Weights of a small transformer language model.
Architecture: LayerNorm before each block, learned positions, untied embeddings.
Training: a variant of Muon for these matrices, 9150 steps.
MLP neurons of a small language model. Each row is named by its layer, matrix (down: output weights) and neuron, and shows model dimensions 0-127. Each number is 128 + 24 x the weight over its row's rms, rounded and kept within 0 to 255. Numbers have three digits each.
A block is one neuron, or neurons of one layer that tend to fire together. After each block is what it responds to, as a language model described it from the Wikipedia text at the highest values.

L8.down47:140135144109158111190171111111140156141089143122114107130140144116118142119134152114101165080079129135112107107100122103152122131137145178130111111126118123139133100134130146109136105111135131169114085130091154141113135106102118131098174131097127162097123092099091082106127133107137117115151106136168084146180158145140128120095128129157165144144162130102139133162146153127087112101122
L8.down779:176106163122119150139119163162153130129088128151118119147111137119146113135141142124127112122124116120127151109142113215128105118111110127116116137110149115157142163123166133148117145176179116142135084116088179145094112150147159111150122154100163115121107146117118112155182160143126156100132125110151119120139116142147113138125087122119106148137160120118133119151145099150152142116137
Description: Post-noun qualifier start. Token just after a noun in table headers, headings or lists, opening a qualifier or continuation: Chart (, scorer(s), manager's, Award/, Play-back.

L7.down145:106135124088158117157131144121153147201122111131100147177123111106117109098148185146125179146135111098132150154120121156147110128115144096113123126174104138028142133117155147125147147104158115120154163152098109117092115123162130170121106120103153098090133104108119135129129110109158101114107102077154127108128115149113135133178085101105117152126124112129150138170115111156119113121089
L7.down655:106162098113107111136100106144112146136154139109128131109109155140160138110118110116104103188144126105142090104096107160126129147111124145129126128140133088148122132176128149118145118135079158111126118140108114133105159142139104113117067143102141132167123178125118133132134152134193137125134118129116139161113142110146082132156141112137107087055155073141071156139106131141142115109155
L7.down913:135153136126116101120078141103140121144181172161095146170118163127131150131114117126143109109156101066118126145140135130123145149109145136131159159128076096140122120175146134145142126140092152093172094110155131136146088125130107124134116111103125128137104118127106120117130144149157060121061133105094129196131093112185110110151132123160128152135118145070111161132151160119119130104101
L7.down947:135102169117128124134142100103148133135158148096141146086146151153139120140120118172131146137112176108124162136119138156121103137102127141119130135152102102164182185112112079088156093121112121145186149112097150143131114118135077096142122127095102105139150124157155113110168092125124138125124166166137117121144106164170135087088132137147132142125124153131125133170103136157092122130117
Description: Mid-word fragments, ordinal adjectives. Fires on word-piece fragments completing common words before a suffix (uncert-ain, equ-al, espec-ial-ly), and on ordinals after "the" (first, second).

L7.down21:088102144140144066141135152120136112181151114133161119103122122156143081142123107090116154150151139128096122117166142082106112119116148137113208114103139122141120111117149100109134074120146133150186120096139131142094138090123111156116111125118138098128139131153126082097092085113175113127178123109117128131142121118148126118128145122124122097111122141196109125129119139108099148117107
L7.down193:104105130125128099151137114075125130132136119166154117139162149164105104124123116084130124146115090119098142137146083063117115084121141124145176165133103127145096108114156101108127102124120155113124156093128145119125073080163101139100091105180135110137107138108144161134118122154130115106182137170172153169116132142119105109147155130123088159130137113154135145117150178119110135132134
L7.down262:099147127150152087135138151164162142140168100108168115112123119158147136125142113091110143135122126065112159111121154134130171133190122153081124120119095095120133153085163110113097115125146133113086125120132131092133112070101105078152137123152139118129108138110110088151078146088127150091165151095111144158111134149120129113109109102140098084106109134120147095113127129127140124167130
L7.down653:085132103171101104162119148153143116152108112159138128161133171158119090105108109161143114121087110142133112133140118116136076091135129131132150132063104101117112175084115121159124116106116119163135124132102106118148172172117096129125163174148097104118119096120108128131127127131140118107191129173109123158143127098065113117097162136117140122129160142142099109087109167085128132167157
Description: Adjective word endings. Final subword pieces that complete an adjective before its noun, such as sm|all, bl|ack, promin|ent, Swed|ish, sh|ort.

L5.down128:153142141137142121156148105126114173122143104125144105112126174137119151134139124101141132102099088120133139098148197135161098094129116161166119086114145127093111130164166123148110111163141102100144188108149142127109136122144103112156124108163115106150140150121109119131118108102080104102158135123104134114114133113119100103117115114130136119103125124133111117154111075115130139125112
L5.down172:113145117094125157121125127117113102081153138099114126113099123172124123149134161173130133155138082118154150135115147132152130133091125139097099168099141088122153144162157152130121114160101119144103149132153107102120114216128192109137146100087091138119113181136128152082152153099134120127142141144125146111146118118143141078116107106117135107131153123122131083149134157141126138131091
L5.down270:170114054119107136085136115131141095120128156133142149145143097116145094134141145133089106112148106124154083173109155122110144120158135123121137151118137173126182133145166107129155123085123108128149121120125084094120111110127127120108145163098115153114182160110126117149161137127087125088130140092138140124155133131145143144114104108130094111095100088130136110168067136158146168128131
L5.down364:119183112069054132083157094153132092156157101113118153100108118119137142158126102123082138144143120103139149154107136114142144146106149143117135163156125109093136122119135156144105118120119109144141110160147122134136165119117115108154159103154149156123146101110159101119125100145146135135165151136145110143111153113161127091156128118143099170115126135171129073150112101162116147164141
L5.down405:129103098133155088138143147132142109162128088109108102149116154140139141141146140135151178142130124105140140125121111146082119063156113122157173129135148099147108169130126113103107115131153123129075160179091123123133151112153136125110135100187156151161117141108161137119133170136138126119132121125131171127114084129090093111134095105098121123140113111093145115147157127136136098110108
L5.down861:164166153134163138120161077104148090123094150120119128164128100180113152144130097135151142154147107121117127113123119108166094094135074137137160191172140141122120083143190140128155187153132148128136123118094144129130091121150149169126115150140099176163150114123158174096091105113112082122135154125141102088102118122098114106130118126104082141127116105140116105122126121112104142119123
L5.down922:179148119092118073124125122119137134088169133163126068121105133123113127122101137126124142139163101099160138197128154133117114150115158151142133135120147073121108138119135145119115151131094072081120093106115105155088135128133087156117093156111171131148097106127173075148125148114081108124132151080154123102137123073158123133138124102095117100122169135155132113153132126138142077121102
L5.down948:157140151118128122133141112167111146088166117111131115111092126109115161113114093136114156136142115094113104113103106129092111120161123082115139133158155115141134100132104151124102102136126131162110145117105120097102159113151151137144121145152192200121114127098101140125154149130138128147156119055125103103158168091129145150171117132141126169134089161135157159169131089148142124109133
Description: Completing split common nouns. Final word pieces that finish a common noun split after its first letters, such as w|ard, g|ame, comp|any, st|ory and Te|am, plus Jap|an.

L7.down157:152148152163132133103141120133124144129120158135102155116138162120091115049131139110133119134172086158147129120133136086133139154119163126142125107146154099076140143168118078102141109142110156142119178134139165106136137138080144074156099132113155101130072120156149111123124106106124106086142111159120115132110108108206124103082095088124148100165090131145118135120109120170097175113108
L7.down323:191123128143153145146143137103143128109137173131123144100102132124121136117114109134140140128131113135159121109164130159153152118134122131121114144163082128106096134172114131080139126106070128121104092105139121139116143176156115085092153132115141151131127118121180124104096165087095138111153095135123136164142127119091110119153125089103150119133133136111127143162136161122091138159088
L7.down452:117137129138166153129117152117113120118136126108122127176115147099153131127157129080146105183133105150105100105091099117126117115138149144093113124153163133103119142153139115124159141098138150175162193119146123118143116140149129116139126125111118171086138056169107158139125159117133105150145141138126099135135152108077134145123109120129118169148098133129131114106125134159097114116127
L7.down608:120104104087071098148114147065146122148156132124145164143114104155145134144128125165110131120111113129121139136145105171167167107101121117142115126128102146142150146140152123125111160081112150105163100166139134093100135138149139136167117084130163119115139117126132143132080136150115118113132126096190126157143136151121137124092123146116171136154153155115102087102094094179125177122131
Description: Mid-word stem fragments. Short middle pieces of words split into several tokens, right before a suffix like -ed, -ing or -es, as in rece-iv-ed, prep-ar-ed, acqu-ir-ed.

L8.down232:137121143152124173131110128158178149121103108155096163162130127124124095147110079134101148125159157107102129120104127084094079140137114123083119102093122123115131105131076168146126105137141130090123141132129101127164125067162104140151109142132195113146147133135171132129093129119190151147114107159101119088122118135144103125141100151134134134134118153093146089096140166127140082151154
L8.down940:099125070131135113116105111117153079184163125139122130112123149120135149147173103140078139145137121150123118130134125056176128106136109101082164134122088146174096144170129140128145099134122156145116137101127109137132104118116143125155097185143087155113148120133134132113048124140121104111205138123128140140127147136132145115126130112126135141146122118124088145099142139100110126158125
Description: Adjective-completing word pieces. Final word pieces that complete an adjective or quantifier just before the noun it modifies, such as differ-ent, sm-all, organiz-ed, sever-al.

L5.down314:099089184105165133118138172119126148134103107172178130121116149102151131150101150174155171114086108152129156148115134153120113112121103119124108094104113130109126131084155090131154126098123148139120110110146122126146136127132091146160154110144056144146136110129085142157078123107099101115140153150115184127114129196121136132148162144146143140096118145094073104136150124137148116154109
L5.down343:138113179130123070142107131097160100128140123150136123129164136148155092099161109098084127146132124152122121126177075154086122106146125144170103130084083142121168152126086129130135121111156141138152135197134109113111101135115134138145103102144131114122135148120129149170138161073097055116131160155124147149123107104165130095123140122139126120140161135077121153128134107116133129138067
L5.down504:108119158130134116096093096156149125131103130099078127122140122117107135162179136155117144140161113114126128116087148126102131136141143146112116079146115156115141112123079120175137108154141160166123141156145110147143128160126146110096135138127111136215158113123111139076123144121103153148145121105151103076162158104187124152141133130144173125158147084140116109154136139143166138121104
L5.down515:140127219135102099131141130124133165121146151183148128143105141084107130164119121131142158143117150142148160150132169090145141170071128092151126132138147134096128092149085150144116111127128103143151130142119106124166173163147095140128144161160105127117112099171129126117104124141124124177102118145144163135132125144141143139120117131126150122106079129132104096107132132084142080126124
L5.down636:128127130144143138102125130107118142110147131082139129118119092169131111112163123146104169082102105097170167098101146174135162156125114130165097088105131155096143145125101141128134125105129138129164168157096148093153140119123132137125127161132066103148116128138118145099166131091081148152143119132147155135116137161110128103134146146154106150073151129115145139108114115116127131111116
L5.down858:102143122143157118165113120159086143141107146086080131144122178146129103105151127104162116117127083143142128123108105118084111144145138127118120140125108179148185115139132136158123122137130139087154135102156155098110135122111101120124119114074139120177152100141153112112116154159134153069145120135109120129139142130139157149174110123148101134140118166125115127208147057100109176119153
L5.down888:171075129085210100158111110154109047154130148164104145148122114112114149133134100127133124115115134091115118112110112113108134149100102116104174105130107162112116170140112133110103109100128134110160099142078105126094182150070146157173151174148110117139160107082097141121152125111117117143159104146095152153126148120108108124129170118118109113126104104134149151137104115126150113099131
L5.down1002:110129149129107143123114099152128130146132142143188131090124145116136069076154151105136133127127122147084160155119120129125126119178141110099177125091130144163105119154125126136139116130130128163163110164121174134142139120124128122107153115141149161121095158120142116140165123130133124102107141141119095097140123135155094125137122107133172147143100104139108156154114165078171143170138
Description: Section-heading line breaks, word fragments. Fires on line breaks right after wiki section headings such as ==Early life==, and on mid-word pieces like "re" in there, "ro" in wrote, "l" in Patrol.

L7.down9:142123137109162126139085161103126132096139141136160142159139121145112133082155123161168111106103163136121108134154108154155134114125137135108144131088161117180136113156081126143096127157123135124122139162147095159172103118142162088115134152110135131118121107094130129110087100157109102104120131155101163113108121127090157133138159091102171141089152129122133173092150096152132142176121
L7.down345:107165141096124117124117164131111118126134117133142116136113112164099178115160147163107150134113153095132148129139121160101095088148121156124127107115132128111148118101083132111128119154168184148145132138101079126130112137096138163124118142113119125111126103120086109110114103103136125114148116113162100092148102131111144181154137115167100125159146143118132069128098098130137102113157
L7.down347:132134091154112098123104106153185124066120091108138158135113125134116130110131139142132150146112133115130113176132107113101112167073112113117116131121121109105130076149134168167148164161102136125122146136128092144111119171112137128117109157125126147114103125146164107123165120145096117107145107163116139136179114180098118108151131071114150178083127139132135091115101121081074101126133
L7.down993:157107164106175150162099116158125160153124180121120153116127154145119117121083123103179127100112156114105168133148144119154102128151128141122115151168113138132083115122164111094125088141150125149151139099126094181130081104149156135109119090118134119135083105058124172142105134118167095112156100077121159120120129139082153188119134115147115118160125104133168114149154144135127120121133
Description: Word-completing final suffixes. Last subword piece finishing a multi-token English word, often an agent noun or role, as in Minis-ter, own-er, Democr-at, pres-ident.

L5.down83:150135152109153149130140105093139153160132127109141090120121133098107144168139117076128073150151166106127089135133108141125106160129155112142114141108089114073117160112129138136148184146154160146151116172114106109104094113122139082085119098102155156136112119100138125127139156160130101138126154148147147150131127155107099148197140111140134130101135152151114176089180143129146147099150
L5.down176:142100157129121131108115114089093164148125089126113124119082123115093140148140135158151118114159155111170128130126107195156126122168184109134171119134111114068112092115159113128164104155125132185121137131129134121100140147115120166092113120105097188131167111110096136130090167135112125138160133128098120124098165127093160099130128145166169122157161122146140123131104153119165138099110
L5.down455:117121130129194120151158149150134132125127145110072149175137097079108111126148119154167139111148121094165152148126152091183085143144120092102173122129092120129084120098136122090135136092109122165139057116119092162130152071138170137141075123168130091140139143155095113172131108099121115119131145117160140110129123141152102112150084142110124126104125127130123102147105119162125155143172
L5.down568:104145146059142156143120109129152141123142140115145116144118083105134184144164116149135121124144161113114103141173111167127117152085151126116125133163135138157095122158123093120145133148093153126135180124115154184168102142087109145122127106124159121106135125142137118158115101143146104124132132115145138129132110129111169118103064129114137118120119133080130105105089166098083136124103
L5.down593:159136168113202147173130144160148150094128109118129132144115116123086130099113102146136124141128136106142134171118145077157158132111115128119111083137135126108096117115131159123118132165169109121059109134148127145116174091113129106130128089107081160135119091139129131133097149107155140135136118116144126109066148079153164087115129121145156133123076158101125113130125103159130102179109
L5.down658:133146165173162126135155103104119111131126132155147149128134122123129127103106138121125161117122155080124132171062120030119151104120135131106157129132113147074116125146113138162124089124135119115113177122108119108123131153088137150128133119143133097158097122172117134129129145124114160113173117163128136132121151116166139126150123106073162134166131132085154119112157087108125101122144
L5.down810:155117127101115086102119153138107134136128141110114149079088074138135138155123108128108077160126124143129093126086154137139170157102147172133163145095123102068154090118120174114133147134110147147164125110139101126112118116139108119155094142140116113166114115185193137098109160146115104118157145178107129133133142146078139105128163089094178089106140116113142127106112104151124189129141
L5.down1016:096118170106148091134088112136122109148151096136137181110133119116120121156127131175083111173201126075128142136123138089153125140163147132120092143139123099099140111095099198110131130124121136152095122159147117098138115093101129151134140116145098143139117122167121139152115138125118142139156119112093155111119116118174110130125120159089135157159130110121112108152166146087133106102143
Description: Sentence-final periods. The full stop ending a declarative sentence in Wikipedia prose, often before a new sentence or paragraph, as in "was beheaded." and "until her death in 1990.".

L5.down47:122130122095116123111118159131113133105141124133122107151188172145121137135128084110147175141130156125144120127148148116147143150132132103151123108089135116086089123120102122105136115090139129192173129120106162135098116126148122101125152106091166100131120126166136166112084144162155139136113145142064130097111106117138108113146104147161160115147085147133139129128129159092109146092099
L5.down72:090102144138171129165141129082125131163153145132143060126169151105121133149109129147102134113188118146117109129112116143075130150121149152161152116142150121111163174079123114122131141113150103115139115120132086127146144125103108132105174094145128088137134118162149137136107159086134107137153140116098103150122095088099131112114140116118126126151112171125157132131129091128150122090121
L5.down483:079119134130180139111148137184122171140080102129105121177151150131121148122141084089098174148091110111135090137162110166095132133128115117108160127122086102073104134137134115116140084123171172166159155132134149130144162130143134117087086173130133103146113127108151110126091139158127096110134137106136105093113119141093124110136184121144130144133115093100088094139150160134104086135113
L5.down530:153114141158120124122165124114136152144102125115135122160090104133139124142144126130100137144148143093113092130157083136110112128115109175105117096115134150141138148122123186124120102105122163150145155130160100143125150093116139115088120159126110116152098126124103132130138130140168173092152130129104128104113132156110103164179141160117087088121152170137131106174165092152122127107119
L5.down630:140109074150122107119116111128083123140138151109129084109104159169104150157103131128114134129133136142146114147142151130129155146099107153094153143105151127057113135091102143162133086110157116156163131153134135131111159139115091167136118146126102169111126125161133111118127142100136113121110146111132114128114144144156125155130126131109098091144146119157131151100120141113170129064085
L5.down728:141144108107148091080146125125107142124137158153105078151121074122130151107143136135095151124130102140152140160107130168138121124134141158124155124110118124126139118075085153145149151104173135147150137150165106130113151121122130105096118069131117052103093095120145122086121161127142146158119102135107093161121138118140137107144134142120137125135103097106138110095184108132126129106128
L5.down739:151149065138119129155122104158112123123137159123155109120119125142127123140114141133088167140176121124117131119146132126103098101140125134137154127156157093140084157114134124104110157162119134152110125112148131154147126101141117157121125079123163128187135125152116144112118111114114137105129136103098164160178113121116113158147124090113095098128164079116176118137115092122075176111069
L5.down970:130121126175145145116132136103085116146137145100130140144145142127134101129086152117092139134158131129140114156157156106135125088148138164153137111140126115171120169107095138095159124141099120119129164117136130157144179107143096148122128084100106125102171175108101152120096135082143102093152140137125135156090100077091093135159137143155107096116181132152089100092151128082112105134108
Description: Directional word endings. Final pieces of split direction or region adjectives in geographic text, e.g. the n of souther-n, ral of cent-ral, ast of Southe-ast; weaker on other word fragments.

L8.down33:097161097098124176137089179134116117105149159125123109163126087134132087120164089120182122137167123161088148184169115118105150137150156161094151106125101163119103117095117144148174159124094160147118079115138108143120146119122127131157097124115127144116166110109129096113143134118160125136126120147135149129156109139101154145158090088125122129107120157113134146145096118114145160171121
L8.down879:175117160167096142083092128111124109109137133153125157113102126137141183116141084168134155099104131163170156128158138066127108101141147080103144129129123113121163097170095157092101107095109105110117183097124156139124114113109140139115167170172136112129142111116095159103107114127140166113122146095122117151116131129105158129157111171133162089144148204156101140115120139103112118139137
Description: Vowel word-piece fragments. Short vowel-led fragments inside a split word, usually right after its first consonant, mostly "il", as in W-il-kinson, t-il-es, infl-u-ence.

L7.down463:150140132118160093139133125139147165139149121137102143142113105158143133086132136099066132163126201109148161134112125086153130172126100159133142143115151114110096118169139178127133147085112126130169087140093125128132129075111129109096129164118142146123170111113137145124098098148100146149167119123130115117166147122115098104144157124146119095143108145087119104115146159126133139126071
L7.down545:126151098153094127133119126126085116074164174100092146198113135141136105129110115155117126166132140091139148146095108072137134108176113115121082127121146108125086113133139131081119114151113151148153121094120131133121128159163106135123121145125130114126118112154072117100117165137141111119140126138140148169110127107110113117139096099144167129089118090144115125129174117127117082154119
L7.down684:132149123109126114135143129129130155203102105133143101115118166145118171147111132125160118142115136119135108152127106094136109083102147130099144148139113132115092122128149058135147131141116132124117153125096126151128111118121133127103118142125095155138104168110139133159185115107121070168183130172136096118111163108147119133091121131142141150120135088069150154147142083144102135117134
L7.down767:101147127109113102084132085143094104094180164163165109120156087141151140168138144109134133198144137147089150146146163135154154143125088153122103136118155122118119116121086159148088128132078128092110142103111131121106119093128113114102111131114125149127137119129126155126133144148177114139098128146154128115097121148081152122107144117161136140123156139151125142084121098109116137190110
Description: Word-final plural endings. Final subword pieces ending a multi-token word, mostly plural suffixes like -s, -ers, -es, -en, e.g. Representatives, Women, Rangers, immigrants.

L8.down481:129155132133164132078138102141156125090126117170120140149155077099074109115098161159132130160118100120094140132139137120147155127142099102169132107109133131147107089122176145143132137099097155172118107092145131116149135079161110144138103083124170081145128142160126117160120154134100098128120067186135180069120164141133142124160134098123134145140116130156094095108121163117142134109136
L8.down972:161116174131143111092143116117104091130137113133158180117118105122167140113161154126131117101110129092106128148086151156137120138148129141144122130138123130148127156098151117145134162120162071134142148150136113153148123087101140109156179101141111125135121152141130120145131094153093135151086137124151092147152157108133107119136101151088056132107098096191139109113151123140115160126117
Description: Sentence-final period. Periods ending a sentence, and closing quotes after quoted speech, in Wikipedia prose, usually before a new sentence or section heading.

L8.down873:147136100108164150164103141151160132136131118124112114149105109124156156114131178167087118167142152133159143145090110020115123162120138120142106107179148150151135097165109141113123144160149127109117169126126128121147108145076188137136143119149132164120110125156120115102136125153141141097139082098124186113135098126131147110125165162125149135134097119094113107089100102120135122100090
L8.down878:153151137096095111099115123127110124135125129106135133122147129117135161121143137096147138146143156142130126088092068201121104116122140115142103071139176134140127149133092163140122113128119135096091185089163137156105148131139119162140151126159120137144097153119113142113118149131144100142108117126119130148135148123134115179068127099107123119146136139152107193145165127157122190121118
Description: Head-noun word endings. Final piece of a multi-token role or category noun in "X is a/the ___ of" descriptions, e.g. minis-ter, play-er, broth-er, municipal-ity.

L7.down298:106116156136172126173101165116148086129152136096092160144090151106085165147156150151114163144106150105155120121062158122149129133154125103118158119112091140114201082119098146156086090139143118139133133097150083110164096137125108132084130122138149115133129131148147156137139093134105134132140085157126118146113144171126157157100157141109128108114137119113151129083165115106119096098095
L7.down541:114120116095154164146118098119099099168111147115083116090163078178167126121125108119114125116160128118126118156104144097132153132129122117130128151144136127134147136121165110100089127160154114157142090120095105125119105141098165105108113114139112117130160148140137163121113123114118059162137143154139114140113134159107083163131115122163108095120138122143114114091143100204151126171089
L7.down544:182106115105150142149125105111096185123136143109096145138180100185093083096093122085146120141138120121153134116111173115101118151111137155131142158148129118152139162167093106080142131144131134144132120134130097152103116114123126150104132140160144093110129174109101117110091108146123138149174128200111129067131154162128161141122145137122131146124144115116113134127131169139146137084127
L7.down950:087129139140129153144132176110144054133087128122117153078140170148119128140127115118116132177146123130098131183112129065160106100101129121110113121140154138118131141125076117210139120151137162061166159110129098123148137150137179102111138145098142128187160117107109146117138084151147102143089142154139133164124148099142096120166134124138123095141148133128127109111111090159172144160137
Description: Section-start and clause-start tokens. Line breaks right after Wikipedia section headings (==College career==, ==History==), plus tokens opening clauses like he, this, which, whom.

L5.down107:109080117136121138171155150139161136091100123148143079152152120124132122108097108136111169085103111152124188124149164106114153129135129145150161141105128106138117109142134140109158104153141104157148135113116104110094093118109087123140146140103118086141099170138145138087124119151084161110119148163156090147145110107123113158135123118136140110101137146113127144114159094103146118105140
L5.down265:126144145104162119147104135142134131136162170106087096153144100151173095130130097157145111112096167146121180134124105147126101111167129102114101107137135136079112138151136121065111120134117192101138148141126150109158097112151147069131134164125146140144152165100129108131183135121084136129069104165130129136153118114129157182066121122112109144128149132177125133114075117149142092125139
L5.down272:088172109135123150085169151117141124152130117116116114131094127151183118108145132150148106149101136106136139133129163180113119126138143133137129128087138131135108099107158146098090135173125109122147159152134144149125107123143118112145128154151135078121105138132115094110165133132125169139136152145113114119122133148111122116141134111126101118156182119097156124143150127107119106153131
L5.down301:138121129146151109144087098115179100156144152099130092148081197087143130137131155098143141166102126110135110131101154156132133153123099135127129117128142122149128124118120142163118138104143080158141150108114177134175109122142127141135130135153044134101148103100124102124098150122092074068101190129137154118145134127130164162128138126123141114132095093112130154108142152166144155189159
L5.down551:130139123077144107125121142124097128079094145148104111145175115086142133157131079130108128156144125131153143110168158171104153114152134168176144116127133119103099106154140132139103131144088160157131071166105135077120136153110157105163159112144125150071114148136133143121120123107100128126151099133119145097150109115134127130138126131127177119143119128121112143126122173135131159147101
L5.down683:079103095115165163127136164123172157154148110145162102144154146145136141139113117124102156113131136100161121111152100110098147130163148128129126105123137170114169134129105143143109103121110167077139140103118137164134133146123110079118160140152100137135157120134120115161170111097101169140187126083093145148135135119102160157138071078115121097112144177142102131118123082154127114141145
L5.down701:101177152137125086129125158112115124122115087141162119120111134120124118114130113161151122130093135083156120156130118164125158101170102158150130170119130147147081149135165148143108114134093060110103110112119124127076100140110103124127159131100128153146155151139107156140145107158125155076131118107142124134131126119110122177139131165161116136143145125113168117148111141122087145198076
L5.down712:157095148085149152134107160126105138175121112126118124083132150153126106139147085151157106129184165096131104151104107135159153140109128126091131148119134073122141118122161115140115138117101112124146125108109176150124116123127094139135129123102092137141117140128107120146105125122152111140130141153115103130138136184116168093128151185165101103111114134177163115085091127135132148131125
Description: Mid-word subword fragments. Short vowel-led fragments in the middle of a word split into pieces, right after a first piece like T, J or Pat, as in T-im-es, J-ul-ie, Pat-ric-k.

L8.down333:128147140112156123117154136095123124127079102128152097169135157145130117131115167121108117114148107115152119080153123141123097165116142126155155116123082119114140128166080151127096115120107108158106128146120107082111137140139111132137170116121135048167094145122116119156166145093122115104174138111109178124148146133157159140153105147138146156126060154104129151140171097134109141127118
L8.down385:098098143172147149150143147138147144116130104148117130116140137127123116095108125144156155118140138114094114130142133072130159114156163096149125091105163115096117110107149138161170101103150093120146180146146123101086155121106109126123159142171070137101142109115123134122089145099132135136124119133109150146119154151151162099146122128095124116119108159107148121128126090163080099156121
Description: Directional adjective suffixes. Mostly the final word-piece of compass adjectives (eastern, western, northern, southwestern), plus weaker hits on other word endings and place-name words like United, South.

L8.down540:173158115086140111132162129096161134134094124096097132171146126108127144151123136127125130147139138142115108139124177127163116178119156141134106166116132131116126141161092099144137090137102153095093138148119113140125128145163149123129125110116123153124136147125092137129142124129131136124150112162145123129161178146138097166099140109132147135105091091113159157118112058119093110160178
L8.down716:120155133105107132092129132079105157184103111120142150133112147155151109123075116107146139133145110143176129133089139092119116100099151151133081114137121132082107180122128098115119134134135116132114176118097116087151108157133120182097070121115114167127123100133127113162096117091144147125149141148117124162137177145104129104088120104141129145116130162121125081084096105134143130113101
Description: Plural noun suffixes. Plural endings split off as a separate token from a noun stem, such as s, es, ies, ers (sound-s, villag-es, propert-ies), sometimes closing === section headings.

L5.down113:164092129162150139130120148115103113130125116114108124150104139103143115134090137198140136106143119149132138133124145098098151112143086140152135145115156108107128154155143140127100142165147154098130130111094108103149147132133132143102116129147151138106139148155177124104145127156114119131128157122149115126108143153153108136089084138128106108112183131092113166114125120124155119120112
L5.down149:120135162151091126134147146124124124119079099130099113142137147115184138121158157118118116117125135096137112166089119089113125206131107140119137118115114138117130106150139150145136093204150134093135137108110125102145104130129119150180159079154125080107128146126164101096171080159133130139124147121158149119110128115127126121164105100128157117164117097139116164166126115135170135105140
L5.down286:098160149152161092141099126142105146150149142119140160106143162156125108165135135132120158121079145131138160136124089088099124124112112158145127130128151132169100146138099104101139122131144143117136174110184135137157107135121089161126109165122094152096127138114088141147068112087104110125158117159132175146130110120118163104105090123114129110098113150097084111110135140147122092122141
L5.down522:085142108123131112155126111114128107143126145132157144117154129099112140131113127160108130113100105127141119082120155168085132167112125111129106162176153106066104092112160140136083115105157131118128083124127129106178090130122122097189160158165099133119138149075102119136131107145134167138125123135116148168117100126150165140095145173140137116141115159112068143104142153107173112119107
L5.down595:108127126107107082152133119163113107098105149127124111104112114137099131129115113130149126126153100140109143149150152142090130130072112125125144145149161155143140136079114104133169124155133165163125149155095114134126153090129122140131112102101122145112110152167097137162139094119177119081117142110125147120123148130156150119132139125126097106084148136134099131114137116155156114166119
L5.down791:121105116122135106082133069119144135121152129122123129151142108100151107139150171070126152170153113164118096133143131134105117115076172162077073144117113112165144125142108203149122144114099182136120128120115123161099144129160143128125105146118118133109134180108125148144107151133144138114138125104128121109112120113187137143153127107128109082129140119110102142172120134135107111110101
L5.down928:097130119115138160129112100082143109074139172147115135135119127161094108175103139144095109128161124120083171140129154123113151136149142120125119127126139098158137123120149121091166123170134150113117130073144115114126134143119129114164143077138138174178074137120156125124171161105132093118165111146129086120153083109111119118181130128125145117138104126133106083132131121132136149089106
L5.down939:149108119100150137183129150075162127157129103166152131126143099161166125104147159095154153105128113099106104133149121135121125115163111124097162128107148137160145111110135126139117111123132152105109092143080130155147088172104176127097125154123116110141159137152158147064140131163131135079155104143128150142120138154107121104126074139129107110118132099103148150086140146089112113111095
Description: Word-completing suffix pieces. Final suffix pieces that complete a word split into several subword tokens, especially econom-ic, revolut-ion, serv-ice and unan-im-ous.

L5.down36:130139175145171102141129128155153093111127130159160114124105085159127131114123205149164166174134118118140083130144079124070123163111128077142138130112147146129136131173118090170099111130139100105142103145122127148128092128117078076139125116126115084185095139131111123097144130135095133112128150206137127118171134114111164123140143156159123132130084164106120112126137109115123155128127
L5.down212:138130114134144160123128134149132111153148135091133147146113087163156107154090104131118133061140111143145167122147177131126150109080100067092100105119121135085144121147154129173110144146103106151132074117126107163154139119149124122107083139110140126106124147166097136126152119152116122131172121116152097167146140120135168095087097159141152129072156147089130166113143139091128118082157
L5.down426:160156137146132139156156156152127140100117125138119141165123148139102162135108154087157148124082132157150121125102141156135103112165082139141148119099150138089119180158079131112098124098150135127157164119095119108115100137126144137105115093168093110158109072120151105114165135136111157080192082114121122120110133172146091150141115138098150129096108099121134112184142107096108111115130
L5.down512:125131080097064083118081143136153169154114152103122136131165116140125120127144139092106102150151135120108113129106142156131124149089122141118121092110168132153097165122108166121107129105141113147113120116108125196110107143139180106134166131083108122090158117146177145118117135186142103181133121095141084109140148099104149140159141094109133159160121109117093106127130087158139163183146
L5.down577:174109139188155130121152178138119160160125133139164130109125141166127091097127115116141110131163112098124154125115155104134136138108131118083087121167126122152109127136083145121090136125161171117119134117127147177121053058098145101121137146151148129153162130144112118103116110140163122126097117172139109151144145180064112102141128112084153107118086160129097149125128094163133132149098
L5.down751:141129171128078116160156111146135165165097153134162170150128099140147174130142161133119139147124151174153116127147131127161107118087129125128085133121131073083162110119123177161098144093094123134158143117123144140173177068125137113127109105137110130085091118121153162143170100089140127149138111114109120154115148157153126153139158162146107129113134107111137087135100100116125165120118
L5.down792:160138175105109159127151112129114148141078138148110160081118122132150121166115133127147116147123179089088116122082163124147121127113151124141149167105097115138116098188163136117111109158158136117111123135098076131142125096183116178093133113129155143071150131139135098144127104095102141106114160137107122124163158097118091132165099145135130119140111136123136099096130098125129128144122
L5.down967:100178140101157161127110145131089101145139141107108133123135091145173094150103158158106130120163123138076151102094111147108143159118099120172126126104132080124082141157143158111122167133129152108135141146158100164090139080134129133113144157114171138138145158091150155086153104111122141146133125119119138114164120179139104127095124124079100147164137155164163090162171099114121116145147
Description: Plural word endings. Final subword pieces that close a word split into fragments, mostly plural suffixes like -ies, -ers, -ents, -en, as in armies, members, parents.

L7.down24:125083128136121122100124118126117143134146147108140103135145125126101131124133083082102125149129155147113135114104154052144149192101141097102123170110136132113127124149157109161152128136072133107153112146138124131135143139137127124103127142130111135075130119141149118111143109146139164145144190187107139131143146086133117141166128096117137145090116111153109160136102125163104124190139
L7.down236:139150142148097098119168127115156133097150104141139110132147132135119104129120147142160125154124119100150100132139123000156138132139119121155127121136098151144128154126127093138147097144107123125178136133144107136141101179126138149146128151133139158111112134124094129150089143127139151130139127133155125103133147107146147135156132125076130111132108157141136122131112109119149178112129
L7.down757:147120115132150143143146105120132135143147168175089141141147127134106122119069127117134098086150120101127087148138109084111104082104126126133167125119121140123148119129156122117141141132108148118099116123109157114090126105086092193118115151183115112154074130158123127130142153164165148114176137120151122139118094106122152134129149130084123170118139116136157128125127106138135073157172
L7.down870:124139164098137122134154119093111122170137135145094153161150094117076096140132149106110098136129140079138148163086139045146144121132138124140131141104130124126096137118150127124166118126088110102091140139095137102117116120120124135131130126145111107118100097189117113114123145138103099100171089118150158117148197125182152099188130118118144134119108138122151113101159093128134101137147
Description: Paragraph break tokens. Double line breaks ending a paragraph in Wikipedia text, usually after a sentence-final period or a section heading, before "The", "In" or "==".